Weights of a small transformer language model.
Size: width 320, 5 heads of 64, MLP 1280 tanh GELU, vocabulary 2321, 15.7M parameters.
Architecture: LayerNorm before each block, learned positions, biases, tied embeddings.
Training: a variant of Muon for these matrices, 412M tokens, 6286 steps.
MLP neurons of a small language model. Each row is named by its layer, matrix (up: input weights) and neuron, and shows model dimensions 64-319. Each number is 128 + 24 x the weight over its row's rms, rounded and kept within 0 to 255. Numbers have three digits each.
After each neuron's rows, "fires on" lists the tokens most often at its 100 highest values on Wikipedia text that the model never trained on. A number after a token or word is its count.

L2.up1265:070120126152111111123175128126162132078120150122131116154112111135159144093102172124100080098135124151133152116106139139129135114118117136114129125071161114156156128103174084139135152083100096093138096143094111126098087115135133114123102129127105136171141122120143092152155134117100125125068177123087120087143125121125109182146129134091123112118162124135126129114125133152150143150141120128143097101116122117119113104132093132113108147159140072101154140127172134143154125123104109112149112076127164123129125125128140155189114123105162119105139106108152183118150127103114194144092113114133111128176139105112142165134110121156157130086160139149132136146120138120088133173117096144122138115122175157092135084151114127138159105142130133105169132103122104094136139131089143
fires on: " work" 27, " Record" 12, " em" 9, " Nav" 8, " |\n" 7, "M" 5

L3.up757:125131138135176141100144150165115109077173112115102114146142172174113147119138126110130129125145130121115093107108117091139108106146121122141161076101152131114103158158143129166118089158127100146127106085132158156114099146165107135149121075108118086132141142109149111171114124130135139131162107155094148115156132112104118171113151135155118095139170155127116134139144132104099143165126126123157066126126163144128078125136105140141092146072107121135153124152133115098142151146121114124097119137108117085128141138146133120093104113103122114145110130119154108168096112091144146131109124141109116085186130125159156147124207120129123131126111077152158103151131151142077157165103168116148121116136177114118113134181148128145156161117135120084142133097100151124124135136106153
fires on: "s" 28, "t" 13, "n" 11, "ed" 9, "ess" 7, "v" 6

L3.up304:125125099124146086166143117103132118144135139117152109116109102128123137119148134128111147133113147154121147092142103115155163111138122133081124170098101079078102141130086115101152121086111122140135139112136131109147126132130142104141124127127112106166141131098135135122116107139150154132120093096062165145155149128141082123058135136145149079132113130175129124134165129184146144132121137149164085196138098099133169118132130146129170085141129133109146126123136119123169119128112105113108171120177123164157141083145162136155124110116111131106154133138077167141132119141142147107153118111112132121157099128137140112105114142143135167113121124122116163131125169078095113157133141171169121099077088136114082077106159150161104150141108126157128126094172195129148139097145117
fires on: "m" 15, "ed" 13, "st" 10, " series" 6, "ie" 6, "ly" 4

L7.up730:145116122108153126121119122167123129080115124119118121160087124104119137160135138154127121102136135140129085173093091146097116107170110155118119141123102151136118172133122094150149097098124154145117125170113120141144138128143125118120125137113134123135151183175158132102097106153145128178131112120171146122081134108139072113130118112135138133144122145128138140111124141107145127136102109127144111136121074101149152140086148131170125147136127135143133075193123120078150113106147127122141081078079124128129121081070134180112122157179134124146126119136114111124158120130141104129106114184120115076119117101122133132142114133135144127164118121147139093132094124119078129139077161106125176155133170094116166143123123155145099145127135130097108135161138145128160139116138143
fires on: " in" 31, " of" 10, ":" 6, " O" 6, "," 5

L7.up393:136115125125163137149118145107090123105130142127130107178131139141149113196071137166127142196103151153097141107134091138149131117160095156163139144144127132034114151143126129143085134108111157111133112137123132117133125137124138100130117129137105142125136175121143118131123122132117114149135110171129124141086137115113086090135140124138129181129115113124155116156134124125115074159115082104106114103125099131166107107083094123154157136134133130109099103128118133143140164158161127128123111100147096128159110136159133124137154118084145148143132133169157142090144104110122121100100175169097139108093129138150126107157117160099126140134126116102150109103161111132090115147101120151170159147146159081148134119143122108140157125125091152129077081190130121173128149102170100
fires on: "," 69, " the" 7

L3.up181:141173159126110117139126146162128139134177129124084130120168122143177128140147114188073114153124128095097144096106152131156159070137119119171100109095152174139075152139103085123143149149146115116148120100119111151107134149134150164121125169134099092107131116154143173122132129154154120158105144066174144144102124160124117132144104095126151142128153135091108181141171130144124118146128101151142114115126106116136160109139116154102157117142129168123122115130109166132097134115114121063144136131121179084139152143123074099126111108122145172130131135111087124124134159144161138117112134135104097116114135119153092123158129146122103157084161120116096128155102123128127153179115119079122087127156111117112112085107165124125110158126176065136131173113140111138148135119111150
fires on: "ing" 38, "ad" 10, "ed" 8, "iving" 7, "ok" 6, " build" 5

L7.up687:088124170143117139106146110132126111128116100171098121101126123159137120138130114159136169082116111123149153134109123133157112117116085163121070135117141171144115154141110111131136152092160139137128099109151151095135118112124161095115137147126117105142147136150168076135112156088169119120105103133173093160136152120110136098161125167086149144136099080132144124088156150133073156120151133077164099139138172136201155118067127108149123112132129135129108117150153148097116128134154139077135106118113122124136127142073101109127129056121138125139129148086103108109122079130167125089133123120155130120094140144134146102145121109111147166129126103126088132153135097120114100154130155137156135166151142134147126146140181145159079100160117153105143143127119168132147110139161170
fires on: " a" 48, " d" 6, " ex" 5, "-" 5, "im" 5, " which" 4

L4.up595:107154106174155133118129133138095103154185113087149086163155140153188089130128111147102116143130120100134113102151105135116163153099151157117088099147108134134157158195103118130141138127130110164111089171133130081140088108177104123157156134149128132121132081120184128161106082105126151139127108132113138123104117160164125125141103120103133103127127130141153134121086121130139132100148154121117125057130142131115141095093129131108128089081200153096139140125146114134134096128111101092119113126127115127119105150118143127152121115169123154110120145159105142158143131106095113108113103113102131142094095147160095097142138155137141081125154098169140135140142118170104152152168144092154147133161140145110073127119068092136170135129174149061084113116082147134114135090115125
fires on: " a" 20, " |" 18, " at" 6, " (" 6, " of" 5

L7.up226:122166132088164101120119167132117162098123140118149104140192126130126143121112122122119134105098114120131091150135148150152114139116137125094141157064125165129149120139083134136123135112141135107106119139125119160131116139141093153083166128132141109120136120139130137110154129096157103100124181124133143171132207139073143142148107139112119189131106168112156116122125125119110188137101134147138117138163126146116153144086165131177134114086128152106129109133126146145103135167087160132165080151119119111110129133095148172135112151129114137133125141152118144141128148138159106125123156123120147114085074160133139111117165159109114074117106119143153135171112075139095145100115113116071114107175160154088097087152146117135157149077086161147153154124104137133142125123079121
fires on: " of" 36, "," 15, " with" 5, " in" 5

L2.up999:144101150081138144167110109129141140109057111105084151137127125114127137152114123136134145153109149133141152120119112156143125101155109100138119130169074110133114143112124156103126137117118121148177117131116129131102131127141098134150113120152076095161086155114132137150140127175118176129120117087122101102099143127105099097139099115143134121162131153143159158120087145142088092102153187139136117093142138146120102133132165174117142147128134135104128157174133109134133116114085122112135182134114131139147132159104146137164166171138157156158141117127152135103112140103102166105122147122112125065152175139163145135156129103166166130140152153152124195127140148120103113088126143121176116139142120135112131070166101127129094110107117157109132138159071128113109085117109115
fires on: "ig" 96

L9.up710:141143121199143097101143159136136132152109115139131119172099136156129121125139088121116131115132144123132145125115171189140100093108121101114123131120161141155116164129142117126143132143142113136130104158120115124087173109154138100101126160138120128155116120173109134098133119133071128126123129118118138161119078123100133143161145124113106130103143135145137092140219149130136128145135131156094140134114096117145115149128124164085082065139125101107147112069067152088106136133109123143127115136116129133082126103143104125140135148119165086118110136112112142144132162126113133143152153153107104157125161125120072114103156126151154145120117114149153086140131105137117120107132108117105172104183097135129106102141114114154099140142167112115142127103128131142120117161141124
fires on: " R" 32, "et" 18, "ot" 7

L7.up38:126144140144136111162089142112158104124083111153150150177126126168136102121112110084133083136127135111072127129127086103163121120162140170157108139115156118099113085120157112147106170146159106158145124124095094138093149100141124115158135157099113116081137121133116086158129147127139110120142111136119153133151168113151144116128114079132117141110120078141090104121111135084157121178098101117151136143149103100134136161120126121118132122120135154109118140133094124114116163082140125110153114159179169175137127150149165141152129106086136145118156159175151122078154148149133173110111116123088178126117140204133155119121134108101114142094072148103158133123126084092121139144101111138152138151153145113119122146124130122098127134147107165114110103070118144168127121100138102
fires on: "," 29, " to" 21

L2.up374:144165110166129112128125120140145150119142100152117124139138135118116141116131134111154112101152108146152127103130120140101109133105134134124130108106087093155173098134127131136190116112154122100113150110081138158116105113141123174075142157132112119103143165151161101135148141133149134167147110122105164113131103091147120103125102134142133151114133165130139093107088097174077082117125113137122079135141118097099116106112110103133117140141107095078059172116141086128098105153159104141103142115091129120115157137132150177107141135112129139116148143102089075084163166156095086138159107144107150120125174153185057120159142108162122137145153155134138124112155129138127109141129148078087121091146125129148098144142120112139133097144099161184106111096138127116162145149185180
fires on: " -" 23, "age" 17, " place" 7, "che" 4, "augh" 4, "amil" 4

L4.up557:097158142136131117143167176136144163115122135153135136076152104157139168145147124113091087125102116088115142116086112108119142134134121098121144119149123164154149133135143098121121107122145138135115134162118123118143109115105124114142158116122162109150106155124150140136118142153153157119167126103113130154090134149158165125158104150115159101168176130163098121145154135076094195114138121132112105081171128129169111147105117109108108134156171145117117132119078127127122102106139131108146090084111111094135144122149103154156103094088106108140142119113139167132142126129180108124132107137106108125094116096141157140154134117109139119121154147086129102120112131102110139164078110152129129117053113124186125110108144134108089136153162166160131105080104106153111064114150137
fires on: " Pol" 17, " of" 12, " United" 6, " on" 6, "ing" 5, " New" 5

L4.up1155:092108145127138122156102153113078113160112126099094110149108138163131148119152136104177160150130129141143112118143107116113120129122090167106136140129145112134153181104164142147156111142102111127120092127125120127089159101126117136125164175126107153128130128126070109123106135141126120145121159129111107107114136131086116136102158145121144112133089133156108134121100159131114063093171142130097133155093179113182130155092157179142111125138173133119115141123126122118081144106121115132128135117181130160081113076127176112141132130119100126131141146150140089111193102149132164135102173088101122095086115094131145106155119120142132129131122143104156076138133132125082101121135174121172140127135110135117142135096109149136135169101112114122151128181101144116162122146148108
fires on: " ass" 24, "al" 11, " s" 9, " art" 9, "ass" 7, "itar" 7

L7.up106:149126112110122148130104125137125100110130108153127144160081142141157103106105134128097130166124096114127137143115094130124158127161104107128115107145137118144105114113084125147169153111152106133156151123167125147136142059107159117178123131129105108147160124151160113115156172137150154135095143135110150143177128109148119148123125161140150144151108109076103121152132142187143136130118170097114137119120155150158131120156109157133172149103161159106123145107149148139119144130109142179123173112132154137139138145171115096113162146102111099135176108112134144172140111104149133147122124107141139076118111115166100086107116145143097135104149098152087134128106121067129132104140134060133132119169150136118156152120126127102133105167060168137152148200087112157100100111127135
fires on: " was" 29, "ly" 12, " is" 10, "ually" 6, " later" 5, "ially" 5

L9.up1019:123096143142146126156129124152149148154144141115134117161075118160142114097137082125107158126061169132124137094134114165106091122141137158116083162101159133124154161136150121137148148142118143140113078117143118147115107098131129117146108092112081103137195107109138102137138119095143135088137135167142100118102097113091166126146113154094146140175137108126121188080145099120098110149125111132162113127097161141140157118111129126166152117114118130151127143123108134069103152163076158126112150119138065140153112145095129114170125059097110151115140139142121095128134105108159100144121115092136115156106138173141106092138135163105149054159153139149143128136146163141108126137112150137162130109153139143118156128116105137174129150101169147135111133155104118140138142156122136
fires on: " a" 38, " " 20, " (" 19

L4.up404:107122131114138147183159135130098150161114132151120153108117127089129136094157125141114182142138151129142135111121100145088119079164116104128100134120135069142132048119134124115125077114182110141146155136128139098094127093082067108153164101125122078105102115138127130167121151126124132161133113122124128122144099136087118154140169143109128128145106210117147131088158128144149166123153132133128118146158161109146143118121160164112146168148111172114137109176153140116127117097121088146106107121121161123108127120086116118146146111152106100118133175123107138090096139109095130130106158136120132103091147140188135122162105108086179076139199160131139112156155109120136168116098120119132138116136153125135135152104144122141152139104138148106158133126119117145114116081091124
fires on: "iz" 11, "ed" 11, "ly" 9, "ig" 9, "ant" 7, "id" 5

L3.up812:101119119129128116110144159096146119142090155092114089098167142113114089122131090126176096104136131097096157115140157138128133108164123137115136149106099149095124121119118135114109097128148113155148145109087129212108117105119151151131120106129134145153111146137140132145141115130118100157099083098126140181147175149130111114119113150114117154127154145103125050128167123174133138120149143153112128095134132111150165156121170082118129118141125149124131147145128142107101148142118153132147097153084111097084150119131178159122116161122103199116161178133117122129087118116154123099092103133088145153161137127098127115170141111127105129138134153119139112132121121147134120111177119119099115098171146158083130122180114152126091140139117107113118103119120162142110135150147139
fires on: " to" 16, " of" 16, " in" 14, "all" 9, "ie" 6

L9.up80:107147161147150142138127116129122158126111121144099139129109150149093154112128105132082175109079133073120120086138134128114140145152137096100125135145149135098157125103110139134126144143079147138059141146171120164113150145152111123113141140146120143162161117112130114126122130143156107148151099155114099113094121115162137107109123102104141123134149167167119117093100195101133128121068163135104118087120154170121148092155129145157134154097079140132088130117086128111109126124096161159129135121064108107121157134100173122153116108099132131103113108120121171118146104131108145143116123132112166149130168122087139127133136132149161103152134126151126109146135125138103160164139145121129086128175136176180161131131150090135101121160130118138141118125121130137090167099133161
fires on: " the" 22, "y" 13, " r" 10, " a" 9

L9.up669:130110094148140112107129124113108104110153097121104123114110103127119122129143142088143117095153120181120170126087091131124102134146137190098163133094139144151186133115118145134155130111172148103125142157124107084137139135148141154124146162131127142136152135133137111105134110157144119125121119143126114108130089131197102125180132125132152117123142166095142157137131121165097122130130145119166108174143155130088143127129155154133145090108099137169114127162136132102108115105146139114125136098144170064158160121106142124163115173100090111119148169103119106124117119122117128138076120097123128099140106076150122140146119148091129125128123148149117156105139140130170106106154144090128111130066159084133119089155122127127130144121154158162083107199121084140133153100104129
fires on: " A" 22, " Ch" 8, " D" 6, "d" 5, " B" 5, "A" 5

L4.up1111:154169144095135138136141110104156147139108137153125152076136155144137089149094160096151117044125114141118134094099151172084080170093127168119149158108098135122107113129132138142108128140142112070089123139121122142136122174144139108110157101090185171118128180180121126114139156132163129122150112122177155115121113123095102128129111153110127125139168103121116146137145106116114152119113114152123123114119133139157135150153131131103129132149166128157097143148118133134092160106141147136149106091117104126143126152143124102096107149121150119142110122155170093141103126128153137135130138103128133164083135118152110165152116167168121106142147162133139099162093153104120142160141151146135106168167125090119144124102126118111122124071135124129084155136116118100133122093107106
fires on: "ed" 34, "ent" 16, "ing" 4, "t" 4, "ered" 4, "27" 4

L4.up100:135147113094171111116160132134144108136095129127138132160124082133112148150128114132146144155170104116128088111140118126111158148103127119184125102169110125130132117165160136098156110125182168142154118137076106156115100147141144167135107111091124134149103141140117146161088155120137121109125111109113113118118118160152092115160158140141125163140108087144193143088096119127103115107134118128093109191138146126150136088142118145160142126112140116137121106119108084104127099114156132128096177105077093117120125163163158139145128115140101124125081143119123135115137141115135163091124104107098123158137078150137137128105162172111146155178152105090149116097117139179113115111117140112118113132151127127127147140150111150148130087107116143142125150187101154122086115106144128
fires on: "r" 17, "c" 11, "ple" 10, "y" 9, "re" 8, "b" 5

L4.up851:152131132140134171128156131156112110109126127163145152144147102167147118114139103149099118151137145137072119119150114117116128159158126129149073104129156101113127125154116091146118108101133123131151111094140115094110130110126123139124123117127129115135118167113148126115122177129133110105111131172160131102133164115118085109078153118123101122099154170185107162154124107090147115156111085147142092107159125154159137153181113150102128168116156143138173112113161117166083124129133147174132141113088084143156131093102153144129090122106101078177140162109118145171115170149098125153157131139122073090113113138103102110170091111129141119119104127099127183113120113134092122138098142118116121119098115112150111153138152119134077132125100084153172109171152139119146133100120134
fires on: " who" 51, " wh" 17, "es" 4

L9.up221:151139116150159110145155119125135115151106106134108099123113081113142097152118111135119159118099102134075170120127117153133130125184142107121091162149112106144097162130102134074162093133147080141110123113165107121134151127125110125114125123127130140152153110108113201134134144115109074082127107168123146129120123131120148110117116156127119137124161156125173183157131082108140137125106122196088125109130140095137129183123142115149128125126148152116107139107131133136102154135138111153138133170102074121148092114090119180097139128168092127104096131135146142140149130129112201165153152104130118156134106106150100092108153136114082133096159131143139155121154143136107134140119145135132122118095153120108130134104103082150111125129140133125136110154138105118111135171094145
fires on: " t" 37, " res" 20, "es" 13, " per" 6

L9.up1131:126082127134067102142120094153141122141137123110100150143071115128149103109092079122171139108133150122125119074101102144142151152124153118132169110089178125091109096097106145122109163102129136156107100144130141138133151146134171123098151141138155168138178174161156118064133135161132099131114111121120115116137154140131154120109142112087145077146113115091112143115113088169120132162139166154136116125126156147138134086108140147072111172117119119183105133158111158146089113121122135110114175079150134103124112124112099111120146135121105119128142128116113154119163081156096110172101119097119106144122094143180152148174121125113120121154127137121142100135172125142121135125145116172153160136108173145112095115118131145107088135119140135114143107128123120126110124144112152
fires on: " g" 47, " G" 31, " D" 6, " B" 6

L9.up747:140162119095087125106130096085135135158126161103126137076180150090157117106118135149089151141172136175117113127106145133153161095132151134120163123139152148134139151139130131128117089128141125099159148118074151115129153135093120115125098148117085073136117150115103137133111145137115143137096148133130113140148113083143168125153126080136101156160158156097137128128122098141129154139132124139124183119154090118159163134130111149100150131154140111099107125150136170104150097105121094148136113116171135111121139107132096131124170132137116146136130143118096149113148096115128111090120124133135140145084172084098114145138205138146149129117126133179091129150078109124129124158143093115146088107112136106146092070176124135098173148073129112140142072113145117137131095141086152
fires on: "," 44, " |" 13, ")," 6, "|" 6, "ep" 5

L7.up142:093104115132169122140121122159085132112117139145188119139120142144133118153148123151152111087138133133124112096144159107154151142119133186138132148110136131060173108189130136117139111086132151092145140107122140162140099101108144132143129161082126091133123156149125094115079145145151155116143140114100115151160135072184132099127111116128091114088128110153128125151149127070114135157116138129136149104131119113141147126152113130119140142106141168153118083111120125110126127093122142175134140156096136146182135154112140094129107110134120134161134150155127113149102145136116097184177135159116094112138108114168122151113157098163143100115153091146149135151184114142136113135124135099142078132193156156108137124148101089114112135116120144136155170092116166146117108110114130
fires on: "m" 27, " who" 16, "born" 6, " (" 5, "re" 4

L2.up264:096089163160125118124134124130116092118157102110104109154157129160123128126110167141143169119116139173146137075150132130101138170108126135038173144136108135128160143176154104086083143110133123124081117155118167127139141168120146156125172134086092107110134132146108126112137123135159078130129125132135101148120155134095107119096116080146139138124096161140115070109134178165130163138143149111117116122154136090122118149125118112161164106090162123078093149157131103147091106146149153090108157113089152111163133123101142148111132139151117130139144109128171121133211107135132154142148105132119163130116152152105115159130160126126159138114133138178109141144097103090121108121150111151126129092151119155100125133148127158124138164087100149096127106121123129123115116112132136
fires on: "," 43, "ord" 8, " of" 6, "\"" 5

L9.up626:180119102111149095159104103120092112115115130169112125114164151126160081138126152133099164137146150151160143101163129157124133095114150147107193093109182169074144120096143122089137112113125150151135126149104162100102161117132118105110109181151163093098148103144144103071115141143117118122099147131146111142152134084127107138143126157140165120129167150121114132143165137120117120148161125129123175159158111146109197138131135133092110102142111108125114159139133155131134142105100128131116083147124152102155182133108166176149065091105109129108171137153098175141099115132149091110119128122094109111128104133100120111149139117149109114135126154120112137173107136134102144114153132136131110138110156210103156138135148119126133119108166143108150095108140130146152127153154132
fires on: "|" 25, " |" 16, " of" 10, "," 10, ")," 8, "-" 4

L3.up713:114169128156153137086163135136145129164131147104136146166073117136078106140071106097160105100193151163123105141113112167150119098125119121140094148111115118096144142113117139143166093128149120122111115169121138144143072124156127168147120129113119135147097142117172170123128130091117132130138112117137169132129124157167110115140116112120108083153178093161115138145128141157117106136166107197147162144116105140117124151142161090159128090136130146127139155119119125130133123108096133141128173141142134123136103154128141129106113156137173089119131104142144119141085145107172118125114118072171146116094141136128142188123131134103129134132149145139131124114072131179158163173119139127131124124116143112139134113130178132141161163107135108118148109112135069094146082143139134
fires on: "en" 21, "ed" 14, "ing" 7, "e" 6, "ro" 6, " with" 5

L9.up513:119087122139148108150134134135153176132103116167130143122146105175136125129141117137105135164100161124114131110185143160114101155117130123119127104129109146127153138086155087110115098173144144110141117157149107160144111116124153105117105137098125130147100113129114099123126149146088085132135163170109149168125190100113140138103187118094135105139141172115129155153145148119171135122113133115157121086143176145121153145110097158122113157095097158128124127101083106131125132103133148110073082153107198141109092114094154136161128082144130121122131108138141150105125108101143131153103155107152175101093186109158151141120145107130158100122102119112107164141125119179099117100129129119104200141146153128152156146126111149141134113103179113146143139153155098109120147114096187
fires on: " a" 38, " e" 7, " Le" 6, " be" 6, " o" 5, " we" 5

L9.up387:129130149099113110143125160140133187076127084140085152087114123121132119160160135101144105144117142119126133098122133132133135136139117098138141076133171103145133116146117146132163076149142108122158108096158110173125162133160101132106108174124149105186150094095132085107088138117116075129121140124130145162133091151155173085103091145117105132132155118157114141118158115180120115081116083178118152103109120130135108109117128124146148118164153125100134111158134169148108133120145145158135097116142160117126160074117128112151146154101137067123119122146134099112094129134077169163121138158116122151140114131175098111149113162141116140111115128148120170141151154101117125124139085148120114118144186137136133124111100117129137174090143134102111129130130123109116114109140110
fires on: " t" 49, "g" 6, "s" 5

L9.up1248:158163141090139096107162112092130097119138121124154132133164086123138140103087113121096154114146099159138145182111113139162121124144144120115167164136130145087136108132110127136112117141130141166119085117130138064151137147152141134146187120106167102121144094149148196116138122129093145155112117113112104105076136125105144125175090153136114108108120136143110131099134122158139147147129121121120143116149131129139141096101131116133135111119166116122116152151135155147148103115116160145115156134103124111081081130090179102119141099138105167152115119115103113140135111100132130096138114123068154136142148127094133121118143163111124126118099114168073067125140151138074145128111159116132100145174152164169118113170159100095188131130140158134148106129116112129111117156101131
fires on: " |" 37, "," 29, ")," 14, ")" 6, "." 5, "):" 4

L2.up360:102082116121147098152139166145103148156146104131147133139134139103148135125137136134052189117119160150134118116127081112091105123065108138188119131085136151132132098134104140161149164139112095114159131159126122123156103115097107148178147146141157137125107097135117150151153151104109141145148152111119129156123106126133125159175117132138107108151156137161110105131136140119144119133159137137118155123094138121124150117162125151116155148139162135120101103191082099170121113096114155091117151124123113197094104105130144135141115124139126085147160082092133145154119142110141113144125117119141157118139086082161156138126150124121128128114127161099125106121143077128152140171162087146078124117110106111158108081098140125135164148136085166126105137112123079149116131123133101
fires on: "ay" 25, "ran" 10, ".S" 9, "or" 8, "ou" 6, "oy" 5

L9.up887:157153102118091118153093134123131155150153114144111169105139131118181157141083145123126081107128064106170120100145150146141162145146071107102149140148116158111141128124164132143146109135119112143150141117113121139093106138183124127111101185140133157106151153159099075108107136110137128124121093127130094145136120153153097067131134117122123119103102119162136116142153122110107124146159067106097154124163124092105161139115103071091134106112131127105100103149126099109141138133128107126145156134155133155125119151140118121135078129149099093093153147155100136146113096126133146140125143143124115116145118150133113144151146146149160119136117068129143098127163173115151154107143117144077105120104156124123111130105096107082115154125107139091160152155105130154100119108122122
fires on: "s" 29, "ers" 18, "ts" 8, "ists" 5, "ces" 4

L9.up118:141107145102157115171128144173157107141110129130126071191142105139105115099126117122103115177180101145145123103115166121098145104114126122128124123104125134056146149097148113137157146167099133152119137113155118094120146117134128094151151133128097143114135118118140125084142147079131154124140121133162142160152090121131139135092126116122116181142107116139145124146160139124094123123140168195177147142169120107136095122133141131157146149113110104147081184139123150117113112099121133143182154129151150118122146134126105087085119110135113159132155113092141079154162106093137132123143134148142149132091136161126166119128128131135137138091072100141109147131088129085112107134101155129163138107160163175140111144096171140114131152061092118150107179135091158174128133142119136
fires on: "," 44, " is" 8, " R" 6, "ly" 6, " also" 4, " B" 4

L3.up477:105142136117126115145160134108106171110148131086159139123133117157105108092188123122143143128111110146085105106109157101140101120095120090171137110103166106129125139147122101115104109189145145112169114116121163078164134115127127138119081133122132105123127174124114167187131083171105116160108127144100106134156108123150134148124111120141091141156157104122095140130133134080150124193132142153129113115077156172140106157133104150091125124081153124136112159141163116133095107190103142135100145121073118130171165088118120083151120141183116120111166140130131094128154114120113111146145103116126122117145145114102139147147146116122143125094156155146150148174149116136127133079164124147155106129073158126076116132100125160143095168108131122148137135131100118125090111133173120
fires on: "n" 21, "os" 12, "k" 10, "s" 6, "let" 6, "ham" 5

L9.up803:133162128135112073134169103133200110147127138162161161129136117120133138105107112117104094160141119176198108128100105140138144108110120115131147102114129144131156120129135106100109100142162145143113144130130092112108161126101110130105123098106116131126136119109104133105129146119114124124132140103103172090120114124119096144131149141118137112124152132115144130102131120087168076101115127138107170106173112112098119135153109104117154129156090099105108085186142126121143130146099098169151177115157126141178067150118136098164105132168125103134113182086126143105102122118127132193071116149121110112150105060135142151098111106136140133099141168138111119132143105144131138121103118125120180131109122144113149101149118119146108142131133145143117165136136158185101153117107142
fires on: " |\n" 19, " music" 7, " dr" 6, " p" 6, " Record" 6, " song" 6

L3.up111:124144145121150151107119155116143152137114148092173089136099170152093096132087086144121155103087125141140111121096166118107101102095139119117146163086088147141156137125124168087110145117131139100134125137121154161138131097121156084124107149139149097124121151165076099112189112116140132162081138159098109138130140117133139120094108121126136139120150123121167063125151151115128135144165144139084179160148155135149112105084178153140108107137172116126164133100126167130137120155174133159111151169094129163138125093137119140128118133130142117167142137128152130133139107146155141097117157114107077145147125110135155108115115137171123123099184121101156109139130117149132122095120148068127149119141116138120117166096090158124158090115143161146126122146129139121094178118093159
fires on: "et" 16, "el" 10, "ar" 9, "iet" 8, "enc" 8, "ot" 5

L9.up9:133096102127121111148141107147151122144107126132103098132146122145100150149145110139129158128135163163095143135135129170109098141117105159081126106138093129118128121154107123112165136150109141125140150146144121096113096111074104105136161101115111126160119122161149088083154173126126134111174148150113141131115137138113107111143186156129113153160160111133100038102150102133199150133108156144102136099131139156079121112128134176149130139118125136164103134128086129109137101121154150113136139163123165123130118123137126174161143129133155133100127113149144132182112075113143117169131133079147156124141145098129103123180132157168147114124162053122128141189087157147124107092124120112119150146106111144105141154149118095121125130118139143124154114142124083151141133113168164
fires on: " e" 31, " He" 23, " Le" 8

L7.up1051:176116117101131119104112141143116093122110083144143105093121127143182115157117090160136148150173161089110117127153103109083171142139138138118113154146127122114144126106134120132161175148174094148132143135111130125127142146140154086106126160122115147157128113115175138151138141113107162111148098145113091116135133121108110131132125162091140150118090127138169116120139131146098118128114115120122125159168142150150162101148156155117102129120112143151100137120142132159128187173117147149109138104061182169150142131097124079073136114119141138108124127124133137123159090126165116102134122090110096094116116119138172118112104138092141137090122138137073144158133095087150117131113121114118101156119150129139106137173137139167131144143129169122112167118102114130112142094103154
fires on: " also" 20, " now" 16, " still" 9, " later" 9, "ly" 7, " often" 4

L7.up929:090169103115095146136151153130097111122165161105135141095103139148164146178122106111143132109167081171146164107112135146132136102119143137128127129097131148145132139138100107140079151098101139122151111137136132123143111163102051118179154164134151153153126134143174101125130146143139122085150126115115147159089117117181138151159125177127155159117131106115178106110150168122112169137120157149127117069158146118120092154129063134126133088124137129138099128171082083101089174148100080132129121162121090107121101143152103123141129107139089076073124094112151119145084113097148139101103166164137097139119136137126102068129146136152158129116135098126119080167170144127101142119136153137127123088127151116129155105111121157105135104107129152124101132074153140124141133143110134
fires on: "at" 14, " of" 12, "echn" 10, " high" 8, "ot" 6, "ing" 6

L9.up1074:124143127111109092123126114132119111125190099135115104143104111130152106166101106164131175140149143100139109126114139128142093139139166141137110106115132136125178124146154134143117143144130114110125148105115125141192102137132123117115121121117097125156107119119118157110113128112158178115135124087156120160108119123111151171140134131085134085104159121196109161110111111115106106127137137108151145147121127175110064114109168132134137137130098089122124167085077146124115144114161184140113124078111125140113130069132166151138097082113159112083153173106101094113129130094147136132105147154110163116144154105157163093119139150132135097143114136123108076095148123161141144142145155130169143146124149163090127121127114137138129143140150148103120146089091147133114127094111126
fires on: " " 82, " $" 7, "1" 6

L9.up372:151167198124109137144159145106172121150116114132147126147099108098124154109128124153096120135146146169143154137149141083112122114125122102151134131134125109092126118148161127149117113118119083133155174170115143144154073116095122127108129153123116104147102144125171099140137144109091073134099133165127148096172134160104146141120151163136095167154100120120145122118115116126139109157116112147115126135152136117129122119126132161150101158136140122118057126106135097159159127138205092128163171088113105108106113139118134078170140132139121123111147155147124166074111144134159144131145113153068105082130110081125157101114099147115141116120102085122091113121111092125132087148171133131128146131128128123176110108124106098174150124131133141103137105109122134126121126118109183
fires on: " l" 59, " h" 5, " st" 5, " L" 5

L3.up268:137136116132122101105155164172115144156136135094194106080137115100084133148142138105065096161117109105128124096143140131170131151191117141131154095144124145158121075127142131112133140137165126133101143118143137107163108148125115129153105129146114117129108113115119117136133128153152156135139075152121130099098098186098107134166155115132141079125164122133184143115133112130162111137111129137134101129122111106158127112087115123116138091154143162115105083148105150166071124127143087142126152163133104144147129143133138119111160116129134132099132146115137070114107173130096120124131119155083158179091139143118136110148158119102133175117112114140107154107148101140121084153103136135095150187144133127151107130143145121131129142116086102147078112102110166114125155137157166
fires on: "t" 16, "ect" 10, "itor" 8, "ict" 6, "ision" 6, "ult" 6

L3.up962:092152090156120142115117105123091160162131158128136101150085149180123176127089120144121158160149157156134085125148146107155105113114096130143143074171112115135102128122120078082081147149119132096140141121079121159155074124106123154172123120160108149161165125152120141145138130133130129112122095148166125183134060140106107141173140108125158168125144116145131153117118144140177099145101143107152131155138168088168139116121169117114135160110118139145118138132139112148114091114136155140115150142132112130071083135127128116120126108118086147122127095144130104113130147148108118093074117116120138071170154109136151169144113145118148110129110112155138095177137114148092121118118123131107164087105104134115080146151137155129104100137137116118121088129176156178115105144135107
fires on: " (" 88, "\n" 6